{"hidden_size": 256, "num_key_value_heads": 4, "positions": "learned", "attn_scale": 0.125, "init": "normal", "init_std_up": 0.0225, "init_std_down": 0.00212, "optimizer": "adamw", "max_grad_norm": 0.5, "warmup_steps": 473, "decay_fraction": 0.435, "decay_shape": "sqrt", "train_tokens": 484500000, "dataset": "wikipedia_en"}
MLP neurons of a small language model. Each row is named by its layer, matrix (up: input weights; down: output weights) and neuron, and shows model dimensions 0-127. Each number is 128 + 24 x the weight over its row's rms, rounded and kept within 0 to 255.
Before each neuron's rows is what it responds to, as a language model described it from the Wikipedia text at the highest values.

Responds to: Single newline tokens that end a section heading (===Decline===), a table row ending in |, a list item, or an image caption.
L5.up176 [137 133 107 134 119 127 181 135 121 129 109 128  76 132 153 147  99 135 122 103 102 139 119 118 132 124 141 117  55 112 169 147 127 133  92 116 181 193 103 124 172 109 136 140 106  94 128 121 148 127 145 131 111 122 101 140  94 132 141 138 143 111 135 132 125  94 121 101 146 115 127 109 126  94 103 130 109 136 155 119 115 107 127 149 121 154 109  94 138 148 108 171 138  95 152 121 109 144 151 165 160 120 143 122 103 109 161 104 141 105 131  97 181  78 148 132 119 122 119 118 104 137 103 119 151 127 127 169]
L5.down176 [152 133 133 140 138 173  94 152 115 122 119 116 120 145 149 129  69 133 109  77 158  74 127 129 160 136 107 132 130  98 138 101 134 129 141 132 162 163 114 105 119 132 108  99 110 143 161 159  89 123 169 125 142 144  78 133 109 147 113 152 146 103 142 151 132 125 135 130 126 154 114 127 137 140 106 161 125 141 137 153 116 110 126 173 116 148 149 125 139 146 141 175 131 118 175  95 129 147 158 147 119 120 136 127  95 124  90 105 162  95 139  80 143 106 122 122  98  73 121 130  90  85 191 125 127 133 173 124]

Responds to: Tokens that complete a short value or label in tables and infobox lines, mostly % after numbers in election results (100%), also Gold/Bronze, date dashes, and "fighter"/"Mexican" in descriptions.
L5.up966 [140 187 114 101 113 126 132 125 109 147 121 137 132 111 136 147 167 119 158 155 122 130 107 139  97 129 134 129 103 127 143 185 118 137 126 111 129 131 173 192 147 129 150 128 127 143 142 135 147 137 100 115 136 115 136 134 130 144 116 130 139 115 133 111 141 134 141 125 137 123 122 164  90 111 156 112 109 108  95 105 138 144 119 123  96 165 186 117 148 140  98 106  73 120  92 123 171 142 126 179 133 129 148 125 145 143 104  95 119 150 137 163 131 143 139 168 148 164  85 128 175 173 153 112  87 148 163 118]
L5.down966 [169 120 130 114 145 127  72 127 155  94 143 158 144  90 148 104 157 133 115 165 105 186 115  90 144 130 160 117 113 108 177 128 117 120 123 126 131 149 116 167 131 131  60 176 157  96 179 100 123 112 133 143 152 193 164 131 112 182 141 116 113 114 113 115 146 176 145 140 135 133 138 142 129 146 131 158  86 113 104 153 138 159 125  90 165 164 123 113 155 115 124 122 124 129 139 125 114 119 140 133 109 146 140 100  94  80 116 124 143  86 111 146 150 133 133 147 140 141 130 130 128 123  88 144 156 121 136 114]

Responds to: Short opening pieces of longer words, such as St(ill), car(dinal), P(ed)al, K(or)nilov, plus abbreviations and units like p., ed., ft, cm.
L8.up302 [ 92 168 109 104 159 140 161 114 132 126 107 124 159  87 147 112 143 129 143 141 152 176 112 107  69 117 144 135 115 146 106 182 128 122 112 138 137 112 148 123 119 116 127 147 108 135 162 158 163 155 111 100 131 123 149 151 146 116 122 114 125 107 142 139 117 132  80  63 137 115 125 157 118 144 121 132 150 143 105 128 115 171 121 140 148 105 113 192 140 111 145 161 156 104 131 127 140 109 139 145  94 172 130 126 121 143 119 112 166 189 132 154 146 116 148 129 136 123 124 134 133 101 144 113  89 107 138 142]
L8.down302 [ 98 114 152 125 108 141 142 132 138 130 113 164  90 143  87 128 122 124 122 125 168 121 124 113 166 168 132 177 138 158 102 132 128 106 125 118 118 173  92 156 138 102 105 173 100 178 112  99 132 115 149 137 154 143 109 128 114 156 147 137 128 132 185  64  87 162 145 153 126 138 135 123 138 111 154 131 150 125 170 163 138 107 148 115  86 120 113 126 120 149 139 113 133 127 125 129 136 134 105 138 109  94 115 124 142 129 127 149 147 137 113  98 105 140 116 128 150 144  92 115 130 162 107 164 111 101 123 133]

Responds to: Final pieces that finish long digit strings or long multi-token words, e.g. decimal coordinates (39.9030555-6), ID numbers, and names like Casagran-de.
L6.up514 [155 100 160 134 142 149  91 129 103 111 133 137  56 144 127 154 123 146 111 144 123  94 132 114 149 146 138 142 123 126 140 110 131  86 121 143  99 152 148 155 109 152  76 135 124 130 127 165 104 151 160 152  74  93  83 123 179 142 118 105 135 110 157 130 139 124 109 109 142 107 216 110  81 139  88 145 149 116 175 148 108 115 105 172  88 128 149  95 124 140 158 155 110 128 132  96 141 107 101  90 112 138 125 198 144 135 115  96 121 102 135  76 132 127 136 150 141 124 134 138 160 138 140 138 129 134 108 152]
L6.down514 [106 124 115 110  73 144 132 153 176 136  66 152 160 104 134 128 120 140 127  99 157 141 127 131  77 119 102 161 135 121 104 118 116 133 142 147 136 123 154 113 144 141 162 147 115 139 159  87 124 131 146 149 124 162 123 177 127  42 140 151 124  88 133  45 159 122 157 110 111 172 112 164 114 138 153 120 120 120 105 135 125 128  78 107 141 121 106 133 135 173 154 131 130  81 132  97 146 174 151 121 132 128 141 112 139  91 121 134  91 107 134 124 119 112 135 120  92 159 136 128 122 172 159 124 138 112 103 114]

Responds to: Word pieces that continue or complete a term split over several tokens: plural s, suffixes, and the later parts of codes, coordinates and names, e.g. amphibian-s, SDP40-F, embodi-ment.
L5.up681 [134 103 123 118 100 162  74 116 107  99 130 143 154 101 132 136 128 104 135 105 114 141 112 119 116 162 159 106 199 135 119 100 120 137 125 137  96 169 143 183 125 125  97 142 141 116 129 135 132 103 135 158 107 157 113 144 176 167 117 121 151  80 129 130  93 119 139 140 141  85 131 147  59 113 112 142 103 116 162 163 131 104  95 141  80  96 140 103 109 131 135 148  80 120 150 120 144 139 122  91 142 159 126 126 167 120 136 120 126 105 167 143 137 140  92 120 128 137 146 108 112 115 118 153 174 110 117 136]
L5.down681 [ 92 143 146 130  85 140 102 117 156 126 107 137 125 129 138 118 159 164 133 121 130 134 138 121 155 159  97 121 166 124 132 115 128 176 132 134 118 134 129 130 117 171 173 113 108 155 166 122 146 137 122 139 112 129 105 115 163  80 124  92 137 152 120  87 130 127  92 103 112 161 142 165 131 140  99 125 156 137 113 136 108 121 124  98  79 132 129 117 104 119 137 155 134 108 144 107 142 162 120 158 136 142 184  85 129 121 132  88 145  96 157 162 120 170 147 164 111 155 119 131 110  88 113 135 118 124 105 126]

Responds to: Line breaks closing a Wikipedia markdown table row after the final pipe, strongest after election-result rows with vote percentages; weakly, "was" after "who".
L6.up600 [122 158 113 145 112 123 195 141 141 134 136 114  88  94 139 143 133 123 134 141 134 107 103 125 140 124 119 121 120 146 154  93 131 125  96 122 124 157 160 125 126 187 125 147 163 144 113 163 131 166 148 150 113  90 149 153 136  99 165 136 114 123 131 131 124 174 101 138 148 161 134 106 105 118 101 154 116 130 125 130 141 134  99 142 106 146 125  98 119 167  72 167 121  93 149  53 102  97 143 167 110 103 128  94  74 144 100 127 174 148 120 129 161  69 122 143 117 128 133  91 140 121 135 137  82 163 106 156]
L6.down600 [ 90 144 138 171 112  72 134 135  78 145 130  98 150 149 154 117 142 129 126  98 125 139 135 126 128 168 177 122 125 114 125 142 144 134 120 179 105 133 106 145 107 116 117  98 150 145 142 114 114 147 152 142 124 133 135 119 126 154 129 142  90 142 134 104 115 113 136 198 121 155 104 144  67 119 137 206 149 120 124 155 155 114 121 106 178 144 160 111 128 123 141  89 101 159 143  85 112 112  83 153 163  95 125 108 100 112  94 123 130  90 127 100 130 109  82 105 126  88 129 121  97 160 100 164 136 147 127 113]

Responds to: Newline tokens that close a line, mostly after the final pipe of a markdown table row, also after sentence-final periods or title lines like "= River =".
L8.up770 [117 117 106 147  85 157 201 160 146 106 139 116  65 112 144 155 135  81 125 155 140  86 131 124 166 136 115 132 108 128 123  85 124 144 114  98 123 138 135 106 161  95 107 110 171 148 107 144 127 136 141 126  79  97 132 121 164 125 119 143 136 144 142 130  88 118 146  77 134 112 129 111 101 126 125 142 133 122 134 127 133 146 126 150  74 118 100 139 138 160 123 147 127 141 141  99 103 132 144 167 116 155 136 125  99 107  92  94 121 131 154 163 177  98 105 132 126 166 143  87 122 114  80  91 126 159 120 171]
L8.down770 [117  95 136 174 128 176 134 125 157 116 142 116 136 122 143  95 118 119  59 117 136  60 125 116 119 150 135 159 124 155 111 142 132 113 126  87 124 122 108  97 155 153 107  80 167 116 118 102 123 142 122 116 103 132 106 118 100 149 145 137 117 127 145 104  93 149 135 173 126  97 108 115 101 151 112 158 136 126 132 179 141 120 115 106 118 112 132 142 149 115 153 147 110 187 161 149 117 136 150 165 155 111 107 118 119 140 171 140 185 103 153 145 169  79 154 121 117 114 129  92 126 114 112 129 108 102 139 145]

Responds to: Word-initial fragments (often St) and later words inside capitalized multi-word names, titles, and award categories, e.g. Best Belgian Style Strong, Sheffield Wednesday, Opera Recording.
L6.up552 [135 120 118 108 121 123  98  98  95 127  91 150 110 119 141 141 117 119 126 112 148  74 128 109 114 125 134 121  87 129 172 149 112 122 127 115 129 143 134 161 145 117 146 138 146 115 130  82 160 144 140 103 105 154 124 159 150 144 150 131 133  96 139 114 134  83 114 134 180 167 115 137 114  96 122 139 116 118 140 137 108 151 141 125 146 125 141 119 164 147 148 141 113 106 170 142 149 124  88 136 139 133 119 123 120 139 146 120 107 117  89 105  80 126 105 128 113 146 114 139 119  88 122 111 123 151  97 127]
L6.down552 [104 143 120 104 136 116 136 116  77 171 165 122 133 114 159 100 124 139 138  89 108  90 123 138 116 144 119 145 139 141 175 144 124 117 163 136 125 184 105 137 122 127 135 122 143 120 132 122  99 151 148 115 100 145 170 138 179 101 171 171 135 125 176 151 140  84 135 121 146 135 139 152  85 123 127 187 119 146 137 121 114 127 139 104 118 104 155 130 130 151 134 117  74 137  87 135 139 158 158 137 140 106 145 108 125 117 133 107 145 151 125 173 135 153 132 123 126 109 157 135  92 107 143 142 129 135  95 117]

Responds to: Short capitalized first pieces of names, abbreviations or numbered labels such as No. 75, St. Johns, Makem Bro(thers), S(ycamore), George W.; more weakly the quantifiers no, only, every.
L5.up682 [118 122 178 148 121 139 141 102 134 123 124 131 150 108  99 131  80 136 121 114 141 122 127 114 104 127 135 132 157 150 116 165 112 145 118 127 170 132 123  96 129 151  95 156 147 100 157 105 170 113 142 116 134 168 147 146 166 147 130 137 158 116 150 123 129 134  83 112 158 181 133 151 143 108 160 141 159 123 148 175 114 180  78 119 155 136 115 118 129 142 159 145  82 143 102 136 141 132 141 112 144 109 136 114  91 108  91 124 126 157 130 181 117 138 142 131 140 122  77 126 148  96 140 168 172 102 101 152]
L5.down682 [106 182 144 140 199 152 138  98 106 107 141 124 101 138 123 126 194 146  99 132 127 160 122 131 131 144 155 136 100 145 167 113 120 107  93  92  96  92 143 168 117 148 122 149 130 115 147 115 118 135 128 111 120 132 112 119 134 140 141 163 110 144 141 108  70 117 121 135 145 146 173 126 109  72 167 143 121 142 149 168  96 131 134 100 102 140 154 106  99 112 158 153 132 148 117 145 136 122 140 129 149  92 180 150 139 130  84  84 106 166 155  83 104  98 137 147 132  97 148 155 104  74  97 109 108 169 150 114]

Responds to: Fires on the token right after a string of digits ends: hyphens, dashes, closing parentheses, table pipes, or digits continuing an ID/coordinate (ISBN 3-85320-, 1876-1909, 2013).
L8.up126 [121 127 131 101 134  91 156 118 113 109 103 143 123  92  97 138  94 128 121 155 133 152 139 123 108 125 106 108 118 193 139 159 122 136 113 116 152 154 103 169 142 121 120 113 193 104 136 117 125 147 127 157 139 128  90 180 161 150  84 107 152  62 133 108 140  94  94 141 155 124 120 143  75 104 144 120 142  93 122 136 146 119 122 117 162 186 147 155 114 135 142 148  66 138 144 138 144 134 104 156 114 149 161 130 180 126 153 151 117  89 144 169 110  95 112 118 123  92 104 111 172 109 173 155 130 146 132 161]
L8.down126 [135 138  91 120  89 135 119 136 156 135 138 121 136 136  92 156 127 168 101 128 100  94 130 106 148 143 132 163 131 126 138  81 124 135 147 117 139 137 167 134 128  88 114 105 136 140 147 138 139 151 132 138 129 127 134 151 157 106 110 107 106 164 117 103  94 170 111 156 114 104 119 122 178 124 108 162 187  95  91 170 110  91 126 135 131  95 126 113 143 126 130 129 137 129 150 125 153 140 146 125 147 165 117 109 157  89 179  93 168 136 131 151 130 164  99 118 150 163 108 111 158 114 136 104 136 160 112  69]

Responds to: Tokens completing the category phrase in Wikipedia "X is a …" lead sentences and list descriptions, like species of, album by, Indian politician.
L8.up644 [138 141 129  80 125 138 107 159 159 126 137 151 138  91 116 205 147 136 147 129 156 138 138 117 113 122 107 142  89  91 133 141 103 158  58 118 138 168 148 143 131 169 128 145  87 121 143 173 133 161 150 122 143 107  78 128 181 149 130 107 119 122 142 135 122 118  92  93 141 161 126 100 105 112 104 109 106 116  78  74 137 140 122  86 120 130 171 125 141 141 132 131 110 135 146  95 157 114 135 138 157 125 127 129 147 122  88 145 160 175 101 152  93 112 159 161 140 155 115 103 165 128 167 106 133 134 140 136]
L8.down644 [128 192 148 150 127 116 121 130 142 125 132 132 140 113 122  44 150 102 137 156 102 150 153 147 126 127 124 125 137 168  71 130 131 145 124  82  94 118 121 134 126 110 108 132 107 102 122 167 126  85 147 116  93 107 168 154 117 101 144 111 118 116 168  91 122 123 141 123 150 130 144 141 135 136 140 135 156 161 130 151 116 129 115 141  90 152 150 133 157 107  95 136 153 146 117  89 119 114 105 125 115  90  93 171 128  93 122 135 132 122 111 171  87 119 127 166 167 135 156 133 144 127 135 150 128 111 140 118]

Responds to: Tokens inside Wikipedia tables and infobox rows, mostly pipe separators, numbers, and header or label words such as medal place, Peak, Rank, and Bronze.
L6.up982 [152 189  99 124 108 162 113 104 123 112 105 145 142 125 161 188 127 156 112 151 163 101 125 129 133  86 119 134  98 156 124 133 120 130 164 139 123 101 149 115 152 169 129 141 147 154 126  93 131 125  92  77  73 117 157 102  93 119 149 124 148 103 150  98 161 143 132 100 107 136 111 158 107 104 129 143 166  88  87  76 125 115  92  88 105 119 134 140 138 143 155 142 103 134 126 134 195 132  78  97 121 135 154 151 132 161 129 148 146 164 142 187 120 127 164 147 130 146 118 129 139 114 149 144 113 132 126 109]
L6.down982 [ 93  78 134 113 146  97 141 133 119 135 100 145 133 152 136 145 138  91 132 147 125  95 130 134 129 111 133 118 154 135  94 127 117  83 111 160 135 110 128  87 115 110 114 136 120 127 127 116 134  84 126 112 158 135 140 105 114 150 149 126 143 106 156 144 135 131 126 176 154  85 112 139 153 134 119 141  75 141 126  89 154 111 109 119 172 122 139 175  82 134 103  78 128 170 180  92  99 123 130 119 122 131 100 187  94 135 118 138 124 143 128 129 151 146 168 149 158 151 133  69 116 104 122 163 124 125 151 117]